{
  "n_layer": 13,
  "d_model": 256,
  "n_head": 4,
  "n_kv_head": 4,
  "head_dim": 64,
  "d_mlp": 704,
  "vocab_size": 4096,
  "activation": "swiglu",
  "norm": "rmsnorm",
  "norm_place": "pre",
  "norm_eps": 1e-06,
  "positions": "rope",
  "rope_base": 10000.0,
  "rope_fraction": 1.0,
  "qk_norm": false,
  "attn_scale": 0.125,
  "bias": "none",
  "tie_embeddings": false,
  "parallel_block": false,
  "init": "normal",
  "init_std_qkv": 0.0447,
  "init_std_o": 0.00876,
  "init_std_up": 0.0447,
  "init_std_down": 0.00876,
  "optimizer": "adam_variant",
  "lr": 0.00102,
  "beta1": 0.9,
  "beta2": 0.99,
  "weight_decay": 0.13,
  "lr_head": 0.00819,
  "warmup_steps": 284,
  "schedule": "wsd",
  "decay_fraction": 0.622,
  "decay_shape": "pow",
  "final_lr_fraction": 0.05,
  "batch_tokens": [65536, 131072, 196608],
  "seq_len": 512,
  "doc_mask": true,
  "train_tokens": 612900000,
  "steps": 5279,
  "dataset": "wikipedia_en"
}
MLP neurons of a small language model. Each row is named by its layer, matrix (gate and up: input weights) and neuron, and shows model dimensions 0-127. Each number is 500 + 50 x the weight over its row's rms, rounded and kept within 0 to 999. Numbers have three digits each. A neuron's up and down rows have the sign that makes its largest values positive.
A block is one neuron, or neurons of one layer that tend to fire together. After each block is what it responds to, as a language model described it from the Wikipedia text at the highest values.

L7.gate65:467560528408609502495441472426486521477556424369409512538471468491491495465480579505480474411547503510548457435489520514523377497445520506437597613602500524490473469522556539464448583538531496522542452461440339524457523514514475570511446523439549531538507516521559542465496514500487399513581404537528558540515449563482546542514477374492469471513520568421568483524448547507433500507419
L7.up65:548545512479527510507476528412359573471511620447506438454451547521517425514491529489537520447490551463587433473549528531542507525550499559484452544484532532516501477583434478428458481447534485523447481475515479477591552464463533478534544473568517565576554445471521465499546544470530545614500583538428522484511529658356496434451528541488444434402486462589607525502499493418427509549422
Responds to: Second or later pieces of split words, often near a sentence start: year digits after "1" (1968, 2020), possessive s after an apostrophe (William's), and name endings (New, Indonesian, Nepal).

L4.gate70:528480535526499489487470463428611548508450543581592546480538524442662460460468452465537453468527578510581545443436464476542522454511531457425490487546426537621514526548617544386458525484545436512580418541490465555515494492524561529361555466500508528544577442515581479487481579462514514519530502575598418472579504518602562551437554586481481534474519492528450523558558510477522529490547
L4.up70:485524559561490459505527446487490536492495602478484483451561475481477490437579558522534504519464472521438449423571457435569535463488439459509607473518414463492505408456508435427460505510509467460385516471651522529553397496590482462461571458500522480483504461452584375621502592555494411499513542560622479585588510515571450583470502583551552538469461466430558471528465519435434442456480
L4.gate104:572344505459534483510528486456416518471484413635493459551447372474533501506544587399525520436620590494449549480460535527454529518532530467485541523624482380502462477517505464445497583510454561450494505595567493536485452494534526462479444493555510556495558470586518481473569472494475468508497525524580479505606450553621419445529441460434516505516623483426507540523476443552491454531458
L4.up104:529595534500450562485554582524484417449602538492503488407464475526468625519552498410501500487508588461475514497504489504477508532489557434536510470571373489535552506503415585625490529471471470425484563481497583539423405450520529456510503530510580536434435547554521515529495481510485464508450444450504574428547516541509451531468425523487479495499573567430555599547436503453567398563415
L4.gate107:461438480481481443454520488534505558449493474455431486446451529506539575546483466514498503568535599534487575589499484552468544530424539576452469464530479481561455464525505541509549536564475515487458453506518429468497501507557511486495537528510480547492574505532472478508470524503489524607585458502478497449479487524505417508442480657530589613464581525495466550553458564460476499498500
L4.up107:551372453459476472455474405556450542455542409520513573460577427499571471525554437477454576558531477557429558587492578430477444479482523454531547506453495490548552508477475462438524496494509529455535542542542404514546445417540467537507468491535478523505404454540458462533465471499461580452529473515490514435542565470607456439510488514545515630414534503435602450548490545471472533563456
L4.gate285:494516546523409562556565478509450500578377508480481425464533507510439523519508500481462439456507521475547548554541486506480477471456557527524593607539446417585482520496551437477532509584362480445508546521497558517567477483530533448451503487543484517543544488487538573566450554528416518488478446498535496569515525514635584544493433468509429449461417547525435390459515529377573513542472
L4.up285:485509558561422460506524524543463437502429503538543490387555504423565514548530449567464509480527530471545538490509492435513473476431531397567449462483483445545423470435525495520456505457481418507514491446421532483493496494438488545594402509526528585582461543499563448503447492547500410464457444526429544426366536531557512451485464495437530424499449543417443520450605420404549520509546
L4.gate321:453479537435443566518467532448499511402425458439575453578510458450535451584565442524415518486626514529487610514502540553525447525579490501468542537539401479488481398503566432496487471533472560468432428489494484542517537473548557410543521471550460580416459495527523497581528569483595577521490495411458503483496488507509454506583403575579561491541509381525498497435536508514503497450593
L4.up321:506452395502470490548456599502470491470537544516493465432417368491522516528478551495486468514587483600508517524518474484454580423376498432480474504532522472457486511483554569470398532512412532492454466567479536503445469551551484530550509544495487460526540450543511474530508474480481476455505478419539604558485395453506473556583555513446658425348481496537459493445456468532518514526491
L4.gate336:506482449594490532524512449438544621458439498523435547541610528441403424449562432485452535369456544521460484499508487600470594493533458478510505503472483525535420535497522564510513457454426599528397490515517432559474447419493507428485479541511583410517575436497462417461518484416474574523519400490464492492542498498518498498397482528452437499433583494443361514487467531503429519439478
L4.up336:435493494488486445467552540527495523557475494464409605477460456538417505533433451453639573445531441483395506490430477447559553538485563489456557521623465530492586506556433460504507471557540468478581502553499483510541523454650517470464525535546486489526579475571642482602458474554494511450463398470392482604612444544523443553457510476458488505466534486487557430587491547464574426425516
L4.gate407:556551541520417533465525455427389461548471545531554448595443480536479449514553551476592506464529485430472516599470445500472495594496466473566535477517492551518580404591560504369505535511516499439525468513458583447613540537514581434464450458474470442414483507455515481571451554511513653449546496489483400458467496512446337563514482492452472545423594538466565584539526426515453502547478
L4.up407:605453521424460474485572496493546527507572456571481557568540472448521589480619511499540491509506492428524592555462551514503494514579489448506538433515486513529529513522511484518516461489577543526528511586476583473463454499523507551464571551494548451490453501525530484439531459452530456494541470495433521540486463496563495484514476525502437480495513545570596544506469424432563401453608
L4.gate422:469562501511579566521504552524468418439421496469621435460557537457505600496533438560464524514490596492561521513477467434519539456412425452565523569515454529503483463438444531438456500521426504515546551483495450491412464497490466493573497524463510513519527465466541485527494498451461531531501558536491488503585491519470489528392525528511444492474533463516434467542477500598585494574494
L4.up422:499411517508401531408532535521436412433516508601471496505528467448496475498470442472552566529422494572478505413520533618517617554482518571505522452495390514563453499430402469495521519441546389511467469459562486560492525494526447442527410497555497504326594482480519430514513555516499530567575451559544526539503464463517496524534578432555544581482608482516394561558526536489520503507461
L4.gate472:433450478514472350522550443519449513489504485477450508486528452427463584512507604470571528448530578497488596474493469367605519505484611494483506393577488545494547496490479492474419474490523497497470544429504437443527512507481509555475552538513571425510642457544497487541473536510494532445510498512477421565552474547615466515463437507400565597482581456419487481438478563482488465507557
L4.up472:464540536479424540460546530526469548510512547422644473529497454520468506491459455445444525494454570468491519494543611552483521454449557582596513508569559588427452593544477558558476504484554484488589476529528492408541447402600532435418484544504492490454469558466566463403437441467539508569491495468477591531466551467577479563499498578559424498493453529494430557512445469400472378435477
L4.gate487:504488441555479448486543482449489495442555491502493460513494531401555519507469520474414585536505481574474477492505554471530517506438619515567547590572508446560465537445414428519522506424459535467449490443589483509432579492537407477526484532436516510504540500586497487572555458469547520586559515453439435441559516494467530446500634557452463535388458535529550455426484521623504410549560
L4.up487:511500486473459490545484552495542454530562462494513528458594427458455572551543482474451590508462527460576500524456507502403450526544440508510482539591480566504472468506473482487499581429533506510564512446528688467521377402505533490416531527595516496456466502492511434550516460557553464569559485520589380525594527500442458498592555510504472497492430559399522505472610517553550425540536
L4.gate498:491557558462448449509496430486402520427539451469521436562525564422427516488468467540500488517541482482491563526528454475522494506490431458419587442540570499565575466579502553454550476473489543521529477464421552563526509417409423362486473486511536495484548536540511429465455545497497545506605577516534492536577466563535494470485480526457514500440503501557484552521493486611440458484437
L4.up498:561498515423482483485500420551536522505533520449561454472524511524491514421471470480440476598551466532521445427508552429599603515487428457515541435515456473544490520490489466463442604416456419432495499460563540499584454480490359473486550563556453483478397413517554446430537488498520495501497462510462384534384490480476487535448464478401497504516561531433442522402480532470497510463494
L4.gate520:509409496469525602519571559581620512517498529515582580442533590457530484591616497542513415521558503615427501512518420556478481495514555451512559614580456584512475489563517544465551479455374520494445508535496507465484490449545497538494533517536539540559548440489497570503607476506457502551464453496555480592563400467483550567515465480586449532489414455466595499455546528484493504524517
L4.up520:543485506484458427435467496575510507497371451474524472535556446380558562482461434450381667541513468621602491480510493543458544454400470513523489519497542494544547436499485503502544544501473512444516525485535352550419425500462541489521525449445505444505547522559528556550362456448546544447588481488570496408518520487510493419461529553479520478431499498454518503490431571408546467426579
L4.gate573:492467549490494413489557428530531501500535457495481563483485499425429539506417493507543410496479495515467504435430478569645521442473554414490549597569428444459493550423490523466481489524459515580509440513476499526560357477534554436440466455456528478466471479491529471496529571452564639515485513514504508611541484517525400480458404513523474517387365478505564483592522532502415517585387
L4.up573:479548517509476599504535405562519502463457465457544494513559528551383566513535538500469504571573449534598535573487454496477517491453519451458504507465467560494578631543457458575413451375513493444469528519530549472434461488499580553468493537448488592536578524603508538455506450574474464478507459410479487480483501513542501571481597542458511538507520491368411433514529495512583389506571
L4.gate632:513490493497477601512545451477555561471526466473478511507482510452511475543510485461615433499568589581613499400573432579537550567525542445507551534506488560501488471531513495452506515611464604471522484489490457381431520550531606501497552627506611509415539488519537494518567444538431515490414487472563560413530497546575456513551550505506515592452486536399417471408528524464504452481531
L4.up632:507503441574472538515550533519485487420564427451522528506432512545471530498544560428535609452553478505483463522605564522481500456478521471546494468536415556507505539452554586398478488527456482493446444508506579535458524354596567508500433496537517587465424480502529516535511444451438451525551655586583578456492542486466414545481598456466492545475526595490515506546552467448426465559513
L4.gate665:488431581472483503521502476441497422429498448450509577576495552403480475503569461532492543483538483542502449504508434565547562496549500429408611524484466483440407504501505443500530517466404390482471473546553495452549464515570497535516472501479512531503502478453461557486470555475512440560486515526467468482450441579530520522551495543444560458588503443441366508545569522565576504587466
L4.up665:457487517561470530482436530515597604555479453559491494455470590471463533453464435534348453499508500459555468486534537533526560457415572494436521472626468438408522574527511535493510499510533435453436526476521486513444485553455528507413490516551553413509510425477499461515529408478507498447555387468543525469488522525571477544512403465545489493512480438568487539520452602489496491457459
L4.gate683:503536534491429444531531488508511492453556503526515505460528483499470515592497424545520452443550524433549380502492552508419509416535510562451494546494477483504543463503456524478510462441488470517495511469471575526467506559498446438450487478457442531556405473519508578482582561516503504581536489612597543548593477489549581462491525572503478535577501486506525431500540507473511566443436
L4.up683:584392538526437455537544504497453484504607379543497480532482469538418479476543485468442515573530521427516532417520516477499453578457499465465449470490464416550457431445517516442544434452413483448452492410454457517408436565453499587477484524471534549505605496459575486544471378482485521552633497498545489562532503448414481545554493570456535523513483461516434460526559547572510471430523
Responds to: Word-internal pieces, chiefly the o after v in voice, voiced, voiceless, void, plus inner fragments like inv-ad-ed, inv-it-ation, and line-initial = heading marks.

L4.gate39:437552516510504429532530452546478521554471479508490547501516450414520436588491533432411507428590468461510540500399571536428436571463468540474473458444476516496580518518571533508502516553496464468482417476564545498523475469588477526501484523436534566455516493357469508526525496525463506412538433541609434519544524443511450481472400438543481560505458448554472512511514589442492513473519
L4.up39:522549509476422485487557580401525502546476513456465421579500478480557437522409474497485535587470461608551462593426516503421454464544588537515430471481483546521513389523516416449532503557581481502467517415428516464475478476529550476441404444430416480554478501539509560468463541521518502438461483507447420518466449525469383510551481534425507528503488478451483462593487527452505472495470
L4.gate102:523531420473591518484463551421533489580560437447548562552469416463525437418468548466491612491503515522504589574455424538566566591455461543529538547521478587524482440463483489426515617484509606430503479520473514514445545471550485528444527534504528600464515412544584562472583466528502508497528596546462483531572439548587491505502564494548475469542514485503469512629431524519474575509465
L4.up102:546476443427449479470526446563505554531474488548485486452540531546547549557480577473529497487430345580488529523484624494473459480495470505539475434487481453439457508492541563377553484550417556421437450459554530473567432455509509507577418558494443536419447478425635517451495472378471548482431594543440529548496475487488587565428434550517507409533534432475465500582498512506507510499417
L4.gate225:422548460498526500531518483408532467563502447503508522517559441615487533482466500547426463550551570564483533502495499479525495535483480561534572536414587496531531538438482462500511541470478445480497491531446339468508648487588500491504501457470499424533473518559479411478409555497481517519560416444513543578445520502506501524453478404503541508584466527510503515549484467526510547452621
L4.up225:478495479513468428501578521539432448468511488501535396479530437515516611553490344537491493524483413506486437538523494506561543511502431541537431499508451531545455573500428427472537544495516442479552500495513451449487454541499623596640483477461505530625496574364488454508495483604511428463370556584422504476487546517595479425488508423514452450494503410481522460588485504468507453498505
L4.gate238:498483514555354370495529401420518571460572458547529452575455519469482519547429432428566485511533492410497559453462536477444541496515495522548536546426546498416499499504493459448520498532495471510447494512477539509491515491430454525491527495541494545484601565476570581485519486504509501568496465570481473496416441447449580513465553528416533550472492418495558483469560490506535553552567
L4.up238:502589449432478529462554515517576562443386481530515492516432483479544495502419475540531494466434419576509485472553537492561478587529448472564522483450506519558549448463471535520561518553464454479450478501573651493388450443403520539504525424400447513499447474404440498464494466532421534486626580508456541477467596470471472503444538478556496512430521489509558534412490478398486407499488
L4.gate250:507476524535495404554565487467536428479550526399506492530515496455419390493442489428464481434549470537571473635521491492530542602449520668528559485549529522546442507589431414497521495482530494486480445476488563463474525499513516525590544539423477516550512527512564555494487576503500500515514555520477570475533537504510490503514527499317423428557485492501544491477486524493412485572496
L4.up250:494505573497455428498506493511508399482460541543499493489515528576466548453496480508537472453497459494540515411471499458428471465486492574448512573558526516562422515494525542550542523573471533539492511499516467504545505539473549553493467444593437449494517571536474469403395466481517396456443371445507490521399442512417463517507362486545472489540614529571498501532455464574444482521483
L4.gate258:466445424397454402534505478497566401386500425570527506571491441568517488501474473437505438443515505511620456496485560391399441500433485534461564533510490423480536465487535536503481542462479467577488470538545478419543542426513485591445552495570514492590520524553493466539567530494484476455472452523469461541427532466429500446531500510463458427520578437448540450543538627473467552491501
L4.up258:547554523419468500448433514521461554530436453592483489528448574491480378584537496465522441552519480533545516471523543459478579456480419514475538523484632610453438465480520493524484525555372508472463507557493476524538369495526510547453476497444585510541498504513545449529522585477425466492489463458553556493517454475509441502467509502481613476552477457458470469493522508557477522583530
L4.gate312:490536474535498458563465427486522474532478554463445445528456526541527442492431502485599486419523542477437467530502561621513450488491473457504427551512496571391474586535572463538527559522529520524496514530424444448517437400495500495476529540503498609601512525559506514515508484431435495599451435441503539545533479494545506439491447493464468481509530472458518531468533559485515511487432
L4.up312:421441436466457393461535470521472542469512415510568530468377470486526482533535504519545470556580554569552534472487521514493462498479505546527535526456449582480525457553509545502483564469529542437505432491491465534516494460469465461451487548594489632493482472521489622494469435425452562397621493505551529465494411517470584541427500461531491479593501535551539556510555559462443529595486
L4.gate347:421456492447484432427567478427526513458476485400478392434515382542460510525406563549552521454500449498520534569451516577510513509475597599466485459492510546539511436538533495529492433533481468564572489484486500428565542507463446432557537510583442557657544508511480490442524428409517437440465524475494486455497465498491487451450515480518506453604495549482515527434411570407544516542603
L4.up347:513479497573521449478572513450543600491540457498567576475519532504523369496431533550562454580495492515490511539436495518602525550515492452464585443511424516519558541572562561460532546425517560467481498497465468519379405482458457409492564544491476539412463464486539540543574525478543606523497520423467518464552588444529438491565537387558384513489466442492531458468444469453484438473412
L4.gate365:465473507478535487537471544443447440469533545497392428493421545513372558534552543509463444454534557542547494574487469489483546478485551497453499469586504479491450516539534498448548618442497548555618461544465514485472518476542472490549554548542580552524513528472554603512538536516466552524532529415426424582529485529494475451475423448485473476567569533475534511480515460563447410426416
L4.up365:566596570486654532480464445487544478508473524486427540515546574574502483473546590538479543453456599493529473434504521484447612408441484563402512566527479551595461387446484536493573589390518514547410497507498545470377504536498406495488541560513511521587428468463515524472495546474502546519530594448453567505538477512544519481484419427536486503535488539501475518430574491588493538510447
L4.gate383:509440482421482485485461484481541469597485575434441416434485426501581427393551515582435519420463456525520445503585557507488592492520443411492546606548509409564538536506412480537476555566526495549405494513569559388552481519490488551503464437479486452502557467541540551430511499504492489602485539458498525489501460498495489452486477448465490465585523501500494420498486500484471534487454
L4.up383:509496506582516543435451587536579596572559620490460445480438571507578445580481532465495505424522481521520435401531506531492468432495411475590476552485475503446483412456507535547474469540477450530445492404515521481537452444513473424503514476465489541413583461434476496507441558511484444562547463531556523556485527475471471512488474512431438464527479561406525493428481409454450505552464
L4.gate404:443512529517492508448527487557537554404481450514480436518536462487499508450494414474463423485533610494423498524419470503479506490407432571488532482495493430490487535499470557430480592482492459456461511420407486449496542435427570537373569428522492479484505417618553587469441437472413517517526558490520492458501487453518528525514545528498518478534504517445462498434428527493538449610493
L4.up404:520479423447615483490529525595462596477551456531486561574555470528437469458548498494478514530528478490546405510514539470598490533500541473534464451539473548512445501464483444565418534505454532414541517552608384496583490365511439518557490404516432490486542464490434452484458518467499552575527501533535576427548508502515560562558542413496471492488475475458473444469433458484478475533577
L4.gate410:542588488447490523501490403517552509542508432519472495453451398440555503536564470436427425460481450481575531549564544493541519561541606540514484530534400545424541520440535556517528586502498532425486498550468398519466488511570508564473522433428488603439540517439536561566522480512525553472507522510490533522538407545514423408550498471410486447555541488454486482429449615543557473438508
L4.up410:535486457498459465564529481591409453486571548612484485522389504520578524498433536474580491571479521501542485555481576526461529530537399528431605414523417556448524603531382553470459538570588583522515489529466553590534511473536507476494457532492545467494527494511517488499455518498447474446467558500665492498523519483395552518501473471496453431548458503485461526494537427572579465658553
L4.gate475:446568510479487510490512490458486503532467467394567476579491577478503408551425480540481471608510516567518523488522474542513469518477558560536556493498446563493544467543513443399596490487435494434525448445541540440557408475494524386532530523497519510476422454523469579470578577480461575461497538503533569587418596431466452512461478467471493524543505521504538526494464616307542531458420
L4.up475:496451592488506596604402550568501551551516496544524485482483462452508422494536428499520516503535533471385453561515510539503570514530529556499532545475509569546511435538454612473512526482506517483512441502460494419547534496596515503519540474505488454543472502448546603465528511504459487528501525508542495552462477570461508473508545437560568528513544414486607519487556489465488565552479
L4.gate483:526569479479499512500565467483529519500468574503497573498450498486470401514436476512479390584605523516508544526548545457589533550551592474498627453467619454471441532527502510515437519555491499478568490568476486569483493397505487593534514473467498576500504470586553533463484516578511419469408498534567490511538401459505558538548461381452459473482497477429518471466431484357500510480507
L4.up483:467502517532387457506577510430581505482467496512481503473525589580509435496517467422512463561501449482563404510541506466496537478418498456477583539463532494495469485476531480492474464482575554553532500524551365483478478386484579586405468455564426502548435539468508485492488567507543502528395504451439498469485521543476569491562515517435523406488465508453456431447541431396519487539451
L4.gate558:583467570440399480485532457481491476470492442432463478523461511535576470560439475521626452471577554473558478579457518478524458516513504586529595569584408482530432458478541494551504521555473547495503468475491473504429479497498504462553534510552581586540578432476517562445551518563414522445581574497510498513505450477511507475527492424485505591550536429517572433552504507377485508539468
L4.up558:496460537531488507485461420503418535476518528516479510461511440553484410542365486553528539540438483505497482540477605495471474536525602534458526447456567473506476472430459544491466506563505480424557493398466460448556494507466485550492443414537447523554562500452505501546428549553408499385551534606531573421449574562514554539444531334419445348521457450488436498454457509468495418599510
L4.gate597:475491489414455453397485496519495509491378520476441500483518554580552470604497498526440444514567514453465398477612457605495501529549470548412516504407531562482492515488436446433572497475536495460559529571574502492398523464506553565448453480544542520591530522513506563530547519510456525604507510561527550412454483618478433562525412569641521486548536438508575524491508523495372469477435
L4.up597:481587454526494471539600586502539538497547531510545394422507540529549617443523474436460468548484427501556447404437553518468479536519502592448458460519516502529540439533563431501485499547588474543512503460483550474483472457484394441436498475357519495531444519526476559470445512463466423489500613511511520479441379604461492510580409534492598493544476489453475533490464582438490527522564
Responds to: Possessive forms marking ownership of a following noun, mostly 's after a name and its, his, whose, often split mid-word (I|ts, wh|ose).

L3.gate43:460493428547433499575569419478431547498472436462508614518454459421469480522549538511653416585510494599518521555482523523502499479490560554557514554508408519426513524475468482471419536419436513580447471453479463508565407361502508528410552493498429496451507550509485552614521561463490572561519420455522456555450448502492445552584482447505403497499454518434478470492482589500431488473582
L3.up43:455506472442407493496523536510462530441533436499479531529464438478454511490617511495560511602518472533489549604488466454578574567525491499529501536459566514520538496535474475508636500550468512370502457493492519555452568468544479476535566474530461456448558472486523460551470520431499569481532488442482421517513510555626408480617458533393552375424554346580465410498474454530491395479574
L3.gate438:481431500555631443527544390524457429552505469582499462526600477452440607547561499402486476517498569547528512469455453492535519561512513449530488547492460482453527484389468510523509454516468478564424543524439522489541501520432480531504431471574473428437527404451511542415501449525519492496572494524522460587456482457496485566495573557524477524535588512501444451505433565472598322559494
L3.up438:558562444519511430489553577504511497509507483512426511530439529590470515519456537424522535500464556485487544540473556463498511452571434456503451477520558467470474500519514507425617567530495494451363505442410477433481511434452526431458472465506493456491549438518611533451489486413495445585505468536515550523503623477525448526592510461435570534430517486487487542551494504485453496460490
L3.gate578:423443467537505441500477489521453501486508421496508537519494469484464504524480397474595483530620477503522537508558451462425499518458478546506502415540528551469513443610559532535428463404499435495490462526542625454499586571548433482379403570525509461467568467518391515460518475488524527489504444498486425519482485520568517497498517465435513492545552460502484584446535545434503463437492
L3.up578:496527521439485537470522457490472467434518565477488502500547404495417532525515440501506428553481550487567516408533524553483439433517591484565476455482442543484506477520508491491528471426483486508513506486440417465520454563364471541517458397500422427469516535434489574517443511433475451583602488538487562502556524498542488511503459487539382398510479505484460582445410534548536435483475
L3.gate624:524565512412441437506590540499494448517562469510596670486498545583452464523582462441490535487576435422432540544547482540655529490549550515430528482578466592526578413490474525439566516517401467525491483473554544549463481481470494514469516497452573484481543454573517542550543528519529548497499426449460445479510543520503561527558520480464463450529566422435462362527521500525472487495558
L3.up624:527471560566404582608516449503535544502454560427472546514494497465505461404522516556490573519528467567502453378475412541598529519590490541599534494374509475487427457435553459484457526517555536521502544481499506560477490515500436531574539566475491519541531553467418594563428550508447503512497529429533410433494502449490493461485486578535486523495424463596409464530531532464385583476418
Responds to: Short interior word pieces in the middle of multi-token words and names, e.g. expl-an-ation, Ev-ang-elical, vol-c-ano, invest-ig-ation.

L3.gate256:513501445521559537569457523516504531562467388419456490478478527578446480537540480460458451415519384447536476594516497432584511544448518418491536564618597574510480500586553355390465517535473454397475520514478545507541521446570511423486483507500528592536546413601474506526440472528445563593487519453472524589530478500463528517416458504556521449593525500432479474451544529474523509464520
L3.up256:485447579484438492545464599542530490503516399484452496519500511531521518460533431507451458561460474362517521569526474545489570496615477596473493452512504541554404499457512488530455534508406456435431528458478557398455578431533433443598538509566513484511494501542417462473522481522485495528479450520481573520559531502508510502588434494530513446529580440414495458450519450447471439567563
L3.gate332:482553536507439515550480488471468504497512427503556427602401500464471513575362470453490477420523503501573523480571457451525450463487596467496588534437586533522476468475529538527603472523408538545452480464555510444407431451432549429514487404556465565494557466480526567458484612540499556498494491516484485575408438541581482492517541493488530431571450418593469601515472552560517500512587
L3.up332:532400388547458498529451463556539584507565566580519559476461444452506429532503473529400503454557461511507465529534434527529616497360549425423557571542422527494506476488576483500528592582385541530512521453467503493499482512506408469464465436520455568542485501564480461485548433535491436528532474467560480571451439483536504550500523514520506516483516471488497502518530499589439496505484
L3.gate413:480409616477466508534434438516538439493495540520539559498464534497479465553525485562406523630582447426538510468470406401508560496555501540461568499618488518519453477444537462492480456492326439613455521460526391475477530509468451469443564490522572501561572536552594469475536507474505490587526487458435480562520455491474443503571458465497476558574536520484389504454511548573391503584533
L3.up413:454596462446497455514444526562515446546550529420460618478521501579459471428414578480548417464451482576557505536433596437491530496418504577576548508491458563428416459505494482550548523529550501482449480533533437505525482444583457487489473523448519551483500502475523374551500507545436486573498446482499458626423535522471461496469450566562505532502471506493471552481548497492536481467527
L3.gate505:581506454496548474473540521534583432518590418528444456534439489519502578417486518536525548551499426482527454425561485542532537534503598579490468552476455607497585574487455524546508568522533550508593471442447548448534492456464436497488515464556520463512520439490520488460572562530466651475571515507474532410459438408500411509364525471544461583522493485522562491408477519539487483578436
L3.up505:502538540500510509556509434431506528496462521485470488404429505530449475524477476555503418361524396526521529429462458453563566452487510492419505539570524441538529588574507461542494467482413395591505560535513420527519443522512517452555483486467521448504575534509447498546590522465547460537582510465494482555444497517618649459526488532420508446395477523545454537473477624471564460513487
Responds to: Second piece of a word split after a short first fragment, strongest on "ts" completing sentence-initial "Its", also possessive "s" after an apostrophe (fort's) and mid-word pieces (ex-amp-les, we-ak).